{"n_head": 12, "norm": "rmsnorm", "qk_norm": true, "tie_embeddings": true, "extras": ["capped logits"], "beta2": 0.98, "decay_shape": "linear", "doc_mask": true, "train_tokens": 837600000}
MLP neurons of a small language model. Each row is named by its layer, matrix (gate and up: input weights) and neuron, and shows model dimensions 64-159. Each number is 500 + 25 x the weight over its row's rms, rounded and kept within 0 to 999. Numbers have three digits each. A neuron's up and down rows have the sign that makes its largest values positive.
After each neuron's rows, "fires on" lists the tokens most often at its 100 highest values on Wikipedia text that the model never trained on.

L3.gate1064:475507500495537525520503463481502522467528478556505481548538510487509548475500474494546503523509510524496497496475496474486463550488492544482497498482504528504472482481450530494517503539502478470468511516533544490527510457477470519511543522493482475501507520503508511504525451523502524497
L3.up1064:473514449494544510543499517467495518504485478539513504475486530530511500507515513537564517516523490472516481484478500488537501484511508547475499483509494467486531497457480514477549494536521510450454484532512495484488509505499516485521531543527454505481471517521479512469493512503477499513
fires on: " |", "\n", " 1", " 8", "),", " 2"

L3.gate39:523516500493477474468496516511495468458539530485498472541489482449441497512474474466455526514494495501499517521551512525505505509510531473506465523474518505469474513481497479472481508532499489486545529478511480509542490525522517437504498531520493513484464531516459497518536533486509526474
L3.up39:476473489499479473492470521503483476472521488532524472499523487479485458553509500460514519559475490482487518506504518483489533481448511486472506486519529492466534519509470447488480494516463467491476485472505504467504490493486477455489467499514528557493463537468471520511518526493533490499
fires on: " |", "\n ", " and", " 7"

L7.gate1419:508475562474492512548568494517461524507492507498472494486478500500492487497478471472508461487484498513553559523479484525485444543515500483496501488511522565517537480474510486515507487495509523508513466478511512515471495500484533489525499508476526517449533487430529499494490518503554548489
L7.up1419:482521505492503501515481510508515526524487483491482499524498465499495460469472441477492494468487482486501532490512539467474540485467516488517515486523475492492482476503502521436517514473507494550495483461518508521503477489521489510510500480504508498544488478505470544523508448481483507511
fires on: " P", " B", " p", "D", "h", "H"

L3.gate621:466453456512518527475515534479502494460488450483528527517479483513476533510482502485499505499476532477510510511510509488518567489508515517515504438502477455474521533490499506478466465480512486473520502485529511496496516499511503475499486509530484519457484485510497490527453492474527483524
L3.up621:556459519461501510448493508504504446498487482497502495439546481520490473488477471523497470455493458528491561501484512528512501525496447521502527488506477465488528504447489508494498524523495491509496478477538500497482516486456488485457554451497498514460489507489505501529524484531524443577
fires on: " |", " (loan)"

L2.gate894:511490476517514457520526486526512468494482484525538533539518527517495513499467449496513505518457494516503524470514496520521512482515509485478514507475527531498500486448534531502506531509531476495507488469461482544492494479506513503502474491504510481498499523455540496454500537546537491479
L2.up894:558499493510470497508492501485536517516477464522494538522516517493476477474486535519496500473525537488473546516528464505517498472488529506454537522489534517492464464542529484500521474492495488506491496482482473496494584489487458509524516522511534466542543567500482487485487502529554501488
fires on: "a,", "ian", "ford", "a.", "ford,", " States"

L3.gate347:500470507472493499497484488528517476550476463474484493531494469472511534496492474492523496507455477536477478494520476501496490490496493497505524473483490533473486481518476452497501481490483517516537494501505489459467492531480484499536527462490533502512485502475534538505530490515489491491
L3.up347:475461445485513478531499550495441512533466470516584536520473495487488505521488505493511542467468519510520493519505490465501477464478479482531529493464487497484539527547494548481490500533441493489515500505517489455470496529484487459489461553536488464492471516507513505459446507501494471489
fires on: " |", "|", "a,", "a.", " Swing", "as"

L2.gate824:494498450483504545527517552483498522481501487488525517501509486542498498516516526529465566512520504485508533505543500523543516438497526521537560486550473465507528536474469499510542523539470505489497483540476531508461538516500525473526507503552514523507493512490497488496510539482524505510
L2.up824:494444497499448489482535525503530497534491516477479507492514485501515478501500497499490493489518510499506504524500534511485490529527481580508489506503468481488521491468471497448482502528512487520496480501513508528483487480523469473537519470486464457477481527515472492515502497518507489507
fires on: " |"

L3.gate256:470554499481493523506460522531497477519517524493478499502447491512491529517505528519514499530520528471488503510471539532476449461517529534516467470542445521505526504482491461524493507559524506439507496512529462503508500506451510504480522543533531455477543485520482492468493507493503535532
L3.up256:515499503478483486544479539472528490494475547526488504502466482508495520521512526496461501502513485528503471487528492500496536501509468520461483483478520470510508548547510475527501532515480538532498539491504490482506536497549526489539509494463509463492494524463487539503497537489480507519
fires on: " by", " |", " do", " students"

L2.gate289:470500485500499508502457493483538508510488513503482532481512507496469503493498445524514480503522491500513502507504486489498529534518467455507492525502523476484449489474534449487461502513531487537533500506516509523503465487507489458470503486510494513517503500468493509499491528482504504453
L2.up289:520463491513535504497473509509524529521500464477545564514530476467480473531483495474473485551542521493476479493455500498534529486521477490498512492514504487447479498495514496502514472530501476490492485472490510488520482522497505486487449495502504473479443453491491511518510530516488523452
fires on: " |"

L2.gate905:483524503529500505495487486467512500490480467524517506512446461499503517537447481476536442531478530486522480492503514476538530495465508472506472474471481501517503517528499540488507515507459512452490506499499476494476522502461524518499497490464529551502495485486465519519533489482477554516
L2.up905:480544532479502527494535485535524480523498481458496526503504483489483504516545476487484529480520487537513529468511493526474487505540507521494503475517536465483528527491493444488513480482526526523544530506497532501472523485508477509510515507512553482513512474519503509522464487534487477484
fires on: " The"

L3.gate1409:485524506493475506503487478489487482473466502478471466470557531567539503493509461531498522489508494507508479507467508466518519504476523512563523518512466557493481503534462474483493510526496446539502473469554477539501453518495458467512527470514521502482443563519478488521517491481477510527
L3.up1409:491536481494459488490509543499515529494456487534500494513521514561483461477507508520520536475478506477522465498495552535524469432498506503489511492523521487444531518505493508535478519546553467535496512491513528491507504518478502483496514526520519473529481515501500493459511501519510467482
fires on: " |", "a,", "N", " /", "ya"

L2.gate803:484535492525536491463492496540493505511464514468436525496497527479486502517456511496468512537426477502540508509487495529489539491526489488466495521462508524500506482464462542471433496477489526510476495469480502447500480533531453518532498473490511484493523452446524474499488518495520471495
L2.up803:512525457494498477504529555506474477528459450485527542523499531497450474528470530503522528516447472486519495537521507536536514448473475483512529498483531505493514499481486516508473485494515470507490497514483487440558496529481496505530484520500486501520500496518468458434482523497482478513
fires on: " |", ";", " 2;"

L3.gate201:482502462497488463497514507547493522490483474553516515519445499508504495513498527523523522549513512520540515514499455492521519495510493481500491458503475493513528505482485547498520534462504484512504530517538480459484539509494524560520569527522508483531504504524494529502477523486522552497
L3.up201:537487498517501488545517522487536498493506500523498483484501493498481500503477502471515539499509515494470477512532483493507515491497494497477470504491489520534479555529516484470512491497488474538576510507514493488558510489518516499532518556486478509475528500504485489529491526476452523541
fires on: " |", "-"

L2.gate598:503513521504539511476520527498510506478470466518486489520483498475501485501508468467544508516543522508464511474476507475501491525490484483463477500466533523555509498490500494493470503516500534538541546462502477519495487475533505473508469498491535505523519505484444492500494506478531508526
L2.up598:492459438496536486515504547508471455492503474504518470531505464465448471495506513516536522544517528500488536458472470505516533461492502501502513494524536496478532547465500474461498536518511483480516512509476522521506468484533517468503460497506500477493530472477523484489453516517502472514
fires on: " |", " where", "nd", " at"

L7.gate392:538475466506533505488554520503521506489502486485495496482444487513499488529477474471524533488485497496526487504521525500457460496507485511512462529539453517507527530489528470502511476475489445525456500487502470527529498539529489473499509513508530485469538515502534502500488487519495519502
L7.up392:510526507545507509532487531492528533494446491476497500481534454501509512511458488503524455483540466521528526464503517508516488452523501482519467483530463501520498495498526533503519524521461534523522503498491504497538502500502510479497508477507494466470490511470494516539488489519498493490
fires on: " B", " b", " d"

L2.gate1096:519434446498450493499488523514496487484533512511531526511482540486527490524514478509511532540452547465532523486497501498499497464505522471494509470501465500505522505493525488501552497477531451470520496506512517469471516502534497514512471501528524493534498488477522475502471496497483516526
L2.up1096:489476519547505481505524506490532474503496559517476546534480481487534502552540539483517501506455541516453465515553468514529498463542506528468587468452467506509484500500541497475494523515475498525533518532492483504516524467469444487543497485489472501487528462489438505485511539543461473526
fires on: " |", ";"

L2.gate1432:557468531515504526502507484477531474493525519532501496474502515486491494506538502511490456537514520555482436476464504491531487481526502503458538516484466543529499496530503494482514516485538523477499481491504483502554540458510492513496536471469532461519499507435496518496528469526531477545
L2.up1432:550504455489479486529509536496471489492499477521552497524480526533488420495509504464503540546470526516503468493521489536508515459519484497503543488522493501474502567494492477498506500492516485481508447499480502474521516523491527527515498502527485483517499531527494507526505492505526500533
fires on: " other", " in", " to", " question", " (0"

L3.gate930:468520535521446513494511486493526480486479497508484501483492532495478511521511514511492470490527439485523519461489507496462505503488497495490501536477518536518471515475520452508487524450452545513524484516472504506469458534529490463474537454509541448528505452496471488512538501508508447453
L3.up930:473520496515503487512473513517508452493497489481478553456506496494534507510515486525494507505453476494538545462452458545499533463525488467494484495525499480474478513488502474510520531434503504547484501494496487505506500470494502517510502505489499509501546474499507465498495474518497493458
fires on: "H", " \"H", " (H", "-H", " \"W", "-h"

L2.gate536:500503534495500501458492486500492487523487504517463477484488486525541493512464452481493485504518500498475502495521509495511527551472506488492521470493556475510473476515487485485474474479476514481465572465494511482496493471521501497494498465495501508519515536508464499490478537512524530541
L2.up536:505496494510479516510479486504442433502495540496512476511499486529550507555457490432443544522528498464476492496488521467535490536483501465514508460477535535493489516496538498470501469496488506463498543501481504506495469493502543521501499501527494504477468519500520496549478536465517514513
fires on: " |", " was", " and", ";", " were", "|"

L2.gate1227:490531506482459471462449508511468524504485487506474477525568495528521506486503451509516494556519494473471464510482500446469507533503484507506470493472481491456452516509530498509503548530472539476511508454504475531538479497515469512503472513506530498497464515502469500493512524482540510496
L2.up1227:494531463488503476488457515496485477482483476532500503485520481561504487506510489509499499574484510497501496479490467476500523470472481497487485489489472491433479514479514503503529474528516496515542526476565494528515519547514512493531454520535502500518438495503477509481451528511525553487
fires on: " |", " from", " and", " c"

L2.gate122:515479503505525531467544498489543504494512531500501514546491461543517519502503485504491493521538521505482507498519528493514525541477505528472476468414487526502492519500513488499463500534512472490504540488502468536489489471561486471523507496479487502496485486483490506535485515490557500529
L2.up122:515482416489493501491514509496480509481490499491550516511486472518520490541495511488504527477530522476527479509500489526540502495501535472491504467460504484522511544493460485527509478512519463451486524453497470493484516456500519515482476476508469499497461523460499483509450554513513497502
fires on: " |", " be"

L2.gate981:468533450565509516532510516515470511512538466498522530524466463508473495505491529493524526550497504471503481490500507506531554471451497462497530501516469527487553548478489483497519484523495516439512501524479520497488498516480520477513481522519517525514508535525510507491474513502480547526
L2.up981:470513478521529524503549491458520547481471518488453552528480496504505482499475481482479477512482467485489480497495518509514497504487521479525536557524544449501493491504522465495501534500475480522508521488501496513511500458516523475482488516510523483535542500543462516533481531427507515460
fires on: " The", "ille", "yl", "ha", "N)", " Cl"

L3.gate346:533495501519503480466507472526510515520502527491499508498527519482510532490517461475522489509513478495462510501483507426468509520533513438513451494480507471513491493519532486476495475496477503487457496497527516480529427541495521492536520508527538473534483473449477519503473527497518502439
L3.up346:519505449512512477517480528488486492523508526494518524527506495527503442498501479464527508493501527450475516516517506499481518497464522482502490488552524470464515482512523497493512497554509487463504470531489541516510490497514510503512481492526490520510492536520482464526477527540505453504
fires on: "|", " 2021.", "4", "ess", " |"

L2.gate700:489488452527496478479487505516490461486536474495555532527461504480505474519524529528497553533530524502526494500499492534541502437470495508503490485497479523466517512463454497465529546497529512480498502518515487463519529453538520562501516498523460503518519503494501506495491529495524518531
L2.up700:486475482505482461503501491448524480577492495500499516491494486473463511519494575473485517520466528478553478527549475506496511493483495525450520511499485569507560508485498473498517502505456476474540460527480460469513490470523493486499486494507494491482504504545492482503506495565476512523
fires on: " |", ";", "-", "ite"

L2.gate584:517509459475486537455529513535485507511501472481476490510430471466539565523516497531435540483523446501568483535507499510481481482495506491494493503509505469499505485556482438493516524474511489475498506466479493520516515487523485491503519503468490543500498474536486491468530472457465501462
L2.up584:503510484505508518523532509506474515515469527468516491495540503481470479525496502503503521515492492493497488491488456548477470506473527505491496442534483520469545487543532516457518504506485474466516461539496562482499530496458497490504515523524533495526518532477491455489471449525482489455
fires on: " Y", " J", "Y", "J", " (J", " j"

L6.gate1121:520558522459495509462506475464467485447510514497526506523482478494525469456502476454533487499490460526545453474471512482490492491505492495464478541487499463477514478535483487510510478487554522517527484478487467516479476555507467469457480497483504506515528494519526494505521543497510496470
L6.up1121:539512517499530488445487491494521513484484479525526531522498528523516483469496523506451473501519522520504506498502490561459493459535486497523511466472507513488504490494533529534518460511523548463495501498547501518478453499509516497499499524495489557485512504532523516506414515467474522521
fires on: " has", " can", " reached", " have", " could", " was"

L2.gate585:526514443492501464503461529514519492522502498509504501489484461524485474526516533513523553534482560487518515462499461515534493415479522469529506488520510504442550562465514516512526487570534491470468488503514490480452494533505504470503510502498493451526499506469525500478469520513494523496
L2.up585:518483517509500496485447488517477450454485519478492534504515518481493506524466527511467472493532512504480462532510493534505482505458472555456514482466510550521468489485480459473500480551490486488535503504506509482503492516496514451557520488533494501530492468507512488498509473571486497538
fires on: " |", " to", "w", "),", "\")"

L3.gate1374:509510529543493531495517461482468502529519487499493491481510539544561553487497491483496542485473498533552540503513495514478524479546516497499479542496475520492485452515478475471455529429512509475506488462458502469458531519533506515512495465551482494485469497483507488520510518510509423552
L3.up1374:502523500506456442488498466487505492519494513454525504522517560524464488487500476487467534470518463473512520519484498471526517470519499414491498500488513511489559512498512478516526484529523471498469568465471451514473512492506555479538550542498517505518527484493489521467527513505498502522
fires on: "5", "en", "4", "6", "7", "8"

L3.gate254:520508494506525550487499498534498521541514496517484467459486505536517540483490497504476494482490511481514502494484471481481505498506486498536515518505509487486513484481445477460520480503522528532511511519503481481516471505566497557501488503442482460461493517493470438488475541439457472531
L3.up254:486469513536489508489530496499498514528524508540486485454485496508492477465501476473504550494466503447498520501513517510533521507469467505467479491550517449498503498515456498432450532498507556530477534514529491523487462489519507488541462550513481439505495512450497479491486498510482480471
fires on: " of", " with", "s,", " by", " |"

L2.gate350:487538532496529514527505530489469492514503512520474443509522524531551520483495476545473472514507459511532444488488508511484494461453510515494492509498493479518506510484493531522455489549500494478459496489514525503533518526485504505487512449489475487526520463497506492471490508491495481531
L2.up350:524544493495483505527482522499503471489481519520522522531534506535538469563521522491532478509515485505484482482502526517494529480454481507495537490483508484479512497533524493528457483534480432479503507457482491449514477530475528517511499534520496493550491480480495522450457579471516467538
fires on: " were", " was", " place", " on", " of", " |"

L3.gate445:515557537519522503507492512475489523534501499501470461511522493471538550467531468524525463477517475514530507519516486501545496542533502475516494524533505481499492480488457475500537499515517535537513466499478524544533535484516490472520511482465505495494555518527509494473551491508475486512
L3.up445:506473498485489500511497526497500552480453495489510459515471487500557525509476510481476487523501495539528527525483517533536542531577494479500510490519510515480485473503496484504510499505486470489580458522484544503488554502542517461546469476488493518488522488487489494484506505516484494518
fires on: " University", " City", " State", " England", " House"

L2.gate488:526481506516521489518529505527555466492529523476489481492512509485492519531504481486453486515488499533538530480515508497490498515511485504484542504506464486497532469498443527505469515512486429478495488475525562489512498514526521485475503494481496517518484463485511498523515452487458520490
L2.up488:526518496480460493567489519500473497503528486510517504499522483509472482518511485518518518538450483489525484505456460512519495448463501524498529498517449500473498515445514487543530500536549486494458509514508528498501532503495490523490505508508492512516513510430538507483486482472475523529
fires on: " |", " \""

L2.gate666:472525510522522484491484499500503476513493502488501528556502489519503555481541533476497492543501524471503487478446533447510459534506526463495512494503475567524464475565496508522524470482518480541475512495520457469523441497502483546553462525507527484462513476459526459533538484486584516513
L2.up666:503503475497514505535468531486530483554483520496556539484515521532481519486502523476502490524532531441484504476526521509510481472494485484495540482495500507503489558496455514495541513497520480507485459478505487467525541483466504494509487533517495505518488477502529523458510534483526485503
fires on: " for", " |", " in", "able"

L2.gate863:533541514509508509446503466532545496476486527530486492501501521516523517513484491526496460498517469514513462550503504515502481501500441506486470519518510528509489518494472467499485542491537481501545512480462560495489485535517510506478510512452499539563523475487516476501462516521523471491
L2.up863:541497464508491474509502525507531491563523502520547477535494504538432469484488505480548526497501515499511472482489519514490496458491485477524481521530500498502533539510494500526492495532513467536508523496503540479483494496493526442512495494518507498520525480475498527493478540557468462503
fires on: "i,", " –", " on", " Loss"

L2.gate412:519528511523492495532445474515496558521507496496516506497527516531531520550505526520505510485475506490453464505526454514492483475495499513502469490505518512512533488499467505484494526491511483529479516505541478511527539418502512524569497506497458475491484496517498522482540526479504500497
L2.up412:443475467596512497469495497494464527474470516487517498527541493547490486464473453498478502492461491505483472478466527527472474533503530498432529471525531532453484516526483522498478464535503446534477516518492517473441471459496512487485507507529514499493429552467519491524484511478536536516
fires on: " |", "-", ";", " with"

L2.gate1283:520442479466496496462535545499499472477528481511459467513479521545544508448538510507474501507507478500552491530484504518507542518512518461495522536498458497504472480501495520496532515452507521498507524506543526558498486505486465488457478506486485471529511476519529487493474513507505528477
L2.up1283:511511464521509479514533477494501497526488511509542509482530515524462460486498487502490507547462515489503511472458524485496509466545510466502526487457479418484490482505493472510491482497527467463502508511468487543452499452506489488486550498510526497491419479459520530509414473527468530526
fires on: " |"

L3.gate751:459494502532526546507484522551477527512474466482521538505503499483473465536520549518468483523474487519480530476467530502491492509474511514436517490508534457530570491520488519514479511478531520511502511476481527479517537506474497526551499520525496477523497539518538499487515463482461512463
L3.up751:418476460482495524513484511528479469541515502492513513515505496504489502541487510480491521535462509518506499487538498507521478453477525511527544501480496507474565538479456538494444504478508477472501529518484531512493513525494484513502505508543444470496462556498491499508481468515500481493
fires on: " then", " later", " eventually", " |", " C", "i"

L7.gate210:465543502489536498475512473492482503492494506520525536491494528501499502502508538500484511466483512496499485515506459507515479551506513463454496516501521462442463470525479469504465508535471517510477470475515500499502445489544501499469503460453474505518512486540504481500464485541547465499
L7.up210:467505484495538549460490498455498475506497520518497476500527504503496480478514544498533508485505556486517527538487454504513487518529498498492493507494503495486510502525527487507528467509555495448468500491496462523479461450506473506427509476477485521504539457483476481489470477490503471480
fires on: " has", "'ve", " have", " also", " Time", " had"

L2.gate873:491492484479471534507491518482488509467493507510537540508507498529447498514524496534516555567525475457526527520500506479505518435506523498531521506476540536479516509492530561486524489514506463472531479509458480521511497470481488454515544542510476509528478490470531452533464481524503514498
L2.up873:529545520486502495532481493482518484508464451469531541563538477499520471547506453517507478518496510508499536566499528534497508491491502547538481497482553499509520496524486504504485493489498463524542478498459474471492486490485487515495529485516525458470497582534505470494518472493465478481
fires on: "y,", ":", "ry", "ered"

L6.gate430:485519501508509480479478475526525529473487514527521509521499492527544489488524502476502488529483516524505516487539440525531502516483446482454488513523485512512524511499535483455471489471545486464521479474437471532476497508493485463475512524463508503515513513550469526493506491520473515516
L6.up430:496521505468463516551535495492504511495536543497476481495524477489510484522490535500519473504489486509514462495483553540519501487476536477506489515459489455467483516472505482577473492499500544487489483500540491494497498497499488542462500488489520512453543501516508476546527494488535476490
fires on: " American", " World", " United", " Winter", " African"

L2.gate1004:515458518530505491500525505490478481478496462498518538515563528469500480531519490498473499492498493539533494472460529474473504537522494579492514513527491479511515509435473556515485499510486505468502550479498499497530487494477503528479574501527512498507478528531528545520521469508516530552
L2.up1004:523492467462482491522481529489454491510492468537542515504493482492494466524519516499546578526483545499503487481482504516522510479505473559517514515526487479516524539473508504498497521509488531461507537499537513497513524532501508511522530514545461528498476539545510552515462488460512503528
fires on: " |"

L3.gate128:467536547475501509496470529478506540474520464502538474557447497458517461445501557476485492550481531491512467515469496501475516510430496506506529487554520496459535524500500495531514500506486517529510482454479568487514477492496526539513502537541521487488479522487478504496527545484488482507
L3.up128:480522527489509515510495499555477464505542496508505540499493525521497489499481521466494480484546520512503506521486516513474506519455487535481539471514507516504463482527496494544507505559463477488510507457499518531467516468489560442492489559504508530519452506491488516571488538489498513498
fires on: "-", " |", " •", "|"

L7.gate248:545477487467487526499542473503553505527510501477475496514493453497517549518513522500503544454528479488469489519512476479495475509532466475486551492472474474461491481479482453486501501501512558488513482477466513499533507513459517503483513491486510477474506536548468476493485463461515541524
L7.up248:432496509553500478526495489524491497492495534543508507462475468461459542460479472476505502514485483504546493508490455521487461464483480499498474514513477518525436482518485488475518539450507507447464508491494528496509498526523455515441499472474516532507534468499486494493448477525476488483
fires on: " Y", " J", "Y", " \"J", "J", " X"

L3.gate96:489496480552423479485534528507516518511523480435504493525513518494492520519465480490561532484541501522501513448516522501449471506501482491451513506490553464475491540524491490479465501555516475501492530472495507495478492492527455473541502506480539525507544509518481462488501458505567557483
L3.up96:502472452518423489495522516519489492496511477500529526494535471541511504537460512463538519496511538471520506495509471531495491451489515470496515487508544454491519523493462489467496491550504487492491538469483507505482500511507464468512460479521517509491491520485496458527477500517524529515
fires on: " |", " 17", " 7", " 12", " 6"

L2.gate90:493516524469488501527478507516526533489463487504503507514469518477548519501547481535535504531451497563488513514460480471506520509512511427502514536468463506459489492492533471448450552495497501524556463510485503474556490501537479525484509485490483475526465486475507511505474545510492474539
L2.up90:481537470485517486526465525518512504514483459511531483560481503515533502535541532522516519529459545481512479522500457506543503491494525500488491508484468524465508522499510498450464495510522472525521471508489496445497509499500496521477462532533474484538458507483498479469458532528532515560
fires on: " |", " other"

L3.gate1090:503529518516512506480527455498473486523499459506486480489477544508502521460490520486512475464504495466504459522467545478489505505493521525465503485545497534542526481523449523481545497510477521535524553485564491478544473515483459505512469489519527470489494538538522497498545504498503481491
L3.up1090:508526493493535500451482511502504517472485470489500519541489484533522499497478440473478455477508494506503509501497504501499479500501481497481535495514498513495499515492516483539518537547494460522488513460520503472463479521489524448482473505521523468474466498557512495493474533497486501501
fires on: "-", " |", "8.", " goals"

L3.gate1134:486535464485509461487491519485513411495537471494543496500474489479502493475499473507531483478512496520515512516476529435464505521529475457505488523512496505518502463495525521486466492524490463463476488443536503508491478525514496475513527502498505519459497464517521529490467450542497490500
L3.up1134:519500507499534498449495484520525510495508477479442465493514541488525540501514490458496474466516509527473497498525518510525501464456494507497529455483485499516543456514482521517501460516515487471520488499525554516492465508516530460458509492486515451494512493463513469471470522461464490461
fires on: " is", " was", " =", " has", " (born"

L3.gate1241:538562526509567505517486468523480498521482536521495469528461520470516533431482478476499504528469500513514483490525499507487509511496490497532469514513490471515496468508491496525464528487510485534456462477481542506485491452508462454502469486484511497528476473497496503491477477510533520508
L3.up1241:522517507486472517533490518549497498527475491526547504516479516460495466478519498489525521522451532496533494496515514526541539441459496462523491544472527470453517516498512543511498453473490451527458432536507506493510488525486490493488484539481467496537472501473532491455446541488494477496
fires on: " |", " the", " average", " percentage", " of"

L2.gate215:498506510523455468502481534511542466487481504495520523505515485540498512495451501552502523492531518516500478519495516507476497511524497505501527480489491482523496503507527494539506493517529461534474502476492498588525511458497516480525498530516527542488497520541485489524470514516491532534
L2.up215:506499494495472543472496524505493498516481495495491510518464467497471478485539498530512502510484499508490487525507523496507461497495501535509489507501529500481473515504498528468485546527514478434500486474549508512500497513475483503474562505540532509521493480489498495509541518483531511519
fires on: " –", " /"

L7.gate718:520534548516527514510528502507479563525526523471566491514520527473552509497514524447478518468480494498510513511505468509461530526494502548492502501512516509510513492514502498440507468507511515539494505509478523496485486479512486541519482541497482498531480503468513537488508432490496462502
L7.up718:488496523522481552507505489495494507506482446511478451518523513488479486472502514490498525497501506476494491483497491518463501511498475477546489492485542525507526536460524504505529454487498484492543493498486525532538495506506466521516526455502486504470513483529480517518482486509488471536
fires on: " M", " rel", " l", "Rel"

L3.gate1175:541490479533517537495475529512497546491553525497483494478504501501486496484460479507530524460463521495493495487502463485494430486498522499537487511537509503482498508448517473507546467447513531502481517483542483501493469460521507501500502536531519489499519498471507479440510485464483495530
L3.up1175:509516483516491510522526459512533502559502498509543486511522528561528455467513513488517488470491528494504502525534523501507502529490500545522498492490545508558488513528504488491501478471496490536506498519501477561445476453517468534493520501526473454504501493515470494490499464551544462494
fires on: " |", " with", " at", " of", " elected", " appointed"

L2.gate535:462473520499493521452531494495518549494510482503492486480496535487507512513524485511537482513505499547502513497508469491497498489509476507518501514452528507519500483486493485440498486539513515528504568469455490533531513516558489476477489469421490518488476547525530513506506473488541514516
L2.up535:516516435506457492500526500504491521498465490512540477510509494498526468509514486491575518496503512518518493471512477494513540461490464492506532486498522485508502508453468475479482520523496467479550533495511499471496527516491497500493487502488449502491472546535474522503472485484521500508
fires on: " |", "á", " "

L2.gate684:463463462485506553506497534498519487517506471530535506529453485475513477505483536491494567517467515473464530506500503487538518460476503490507493463516478511509555528515471499489528517498495487469545472504506538515460484482502464479512481503550489514538466501519504477510462547488494521490
L2.up684:509496547532512556496520518482482537477478472492484508513474529487547479585537509509515484512470490452499510527477497513486520468487516526504522523513484477484497466524530501508482520473524488507532492513516519514538473511507462539499470526539510479536486541436517462535511523533488455538
fires on: " |", ");"

L2.gate64:463458515547453476522460525470492452498522513511562532516514528497519517488540498517510464462486513531511461513509491482496512529507539531535492455501509531543494484496523525490478478488495530531474516502484498492528477490494532476498479510480553509498513485501534534459499480484553439474
L2.up64:521500463515508519531442535496507484477493508509510544516501498536484495510505544488489491493499512491470496474515505494522514470531532508528505473511523491512502552467503510528525458507533525517488535523516472475519485522521475496509505506529520523481531513508519505491511511474550467550
fires on: "s", " The", "res", " |", "ates", " for"

L2.gate375:466486509507512493451526493523553491491512463522507509465508505548509471516514459464527497505509507507482548436467470570503513497514533512474529514520505510501457498517533485476495501441488469519461531494522478508506498444506513478552419519500566522459500498506511486483497494550534512515
L2.up375:496474471471493491482510538504520518498514492455543557507507503574497475516501496459484495562531545446493525468482489545526485448504463507501525487536493488497516520505521508512505485492489484484456542507486471512459498456513555472511478497496505504515491511493460493470456506521533506518
fires on: "is", "a", "en", "ow", " of"

L2.gate807:517439483483507516498537515442523485504468504522503539536498500509517483503485456478496478523558553499484491492485503513475511539470552450443477452450515487523433488495490502475497541483468490517534504498521491483513482460542473473474439497513494477533516479507480500536464521504493526483
L2.up807:497495463477501526496500517489494479516479516516556550537482504496460460547508512475505516550542532447487480461474535504543481438486538448504506481441492455448503535492519541488479497533511502478515490499533471504552479493510486532468496513505503495526474480482499501511410522487532514520
fires on: " |"

L2.gate311:533499448518494482504516520514486486459499451489514519491468476509484516517493473513514563558519539526505493517506494492525493489466505470498508501496481491504482541512464472525521507490488471495473502472462504466508536528460514490518488539498486558500492477534485469503486544489482500547
L2.up311:499539509485503499541551480511493513462537488483526484508507512491527507506466487473535477505518483509529520533527477525486497513514470490535467483498560486483491505459507538524506491536504551539536523476497497500468456483475484470449478489508520487527519521523477554501502520506479510525
fires on: ",", " The", "x", "ca", " A", "us"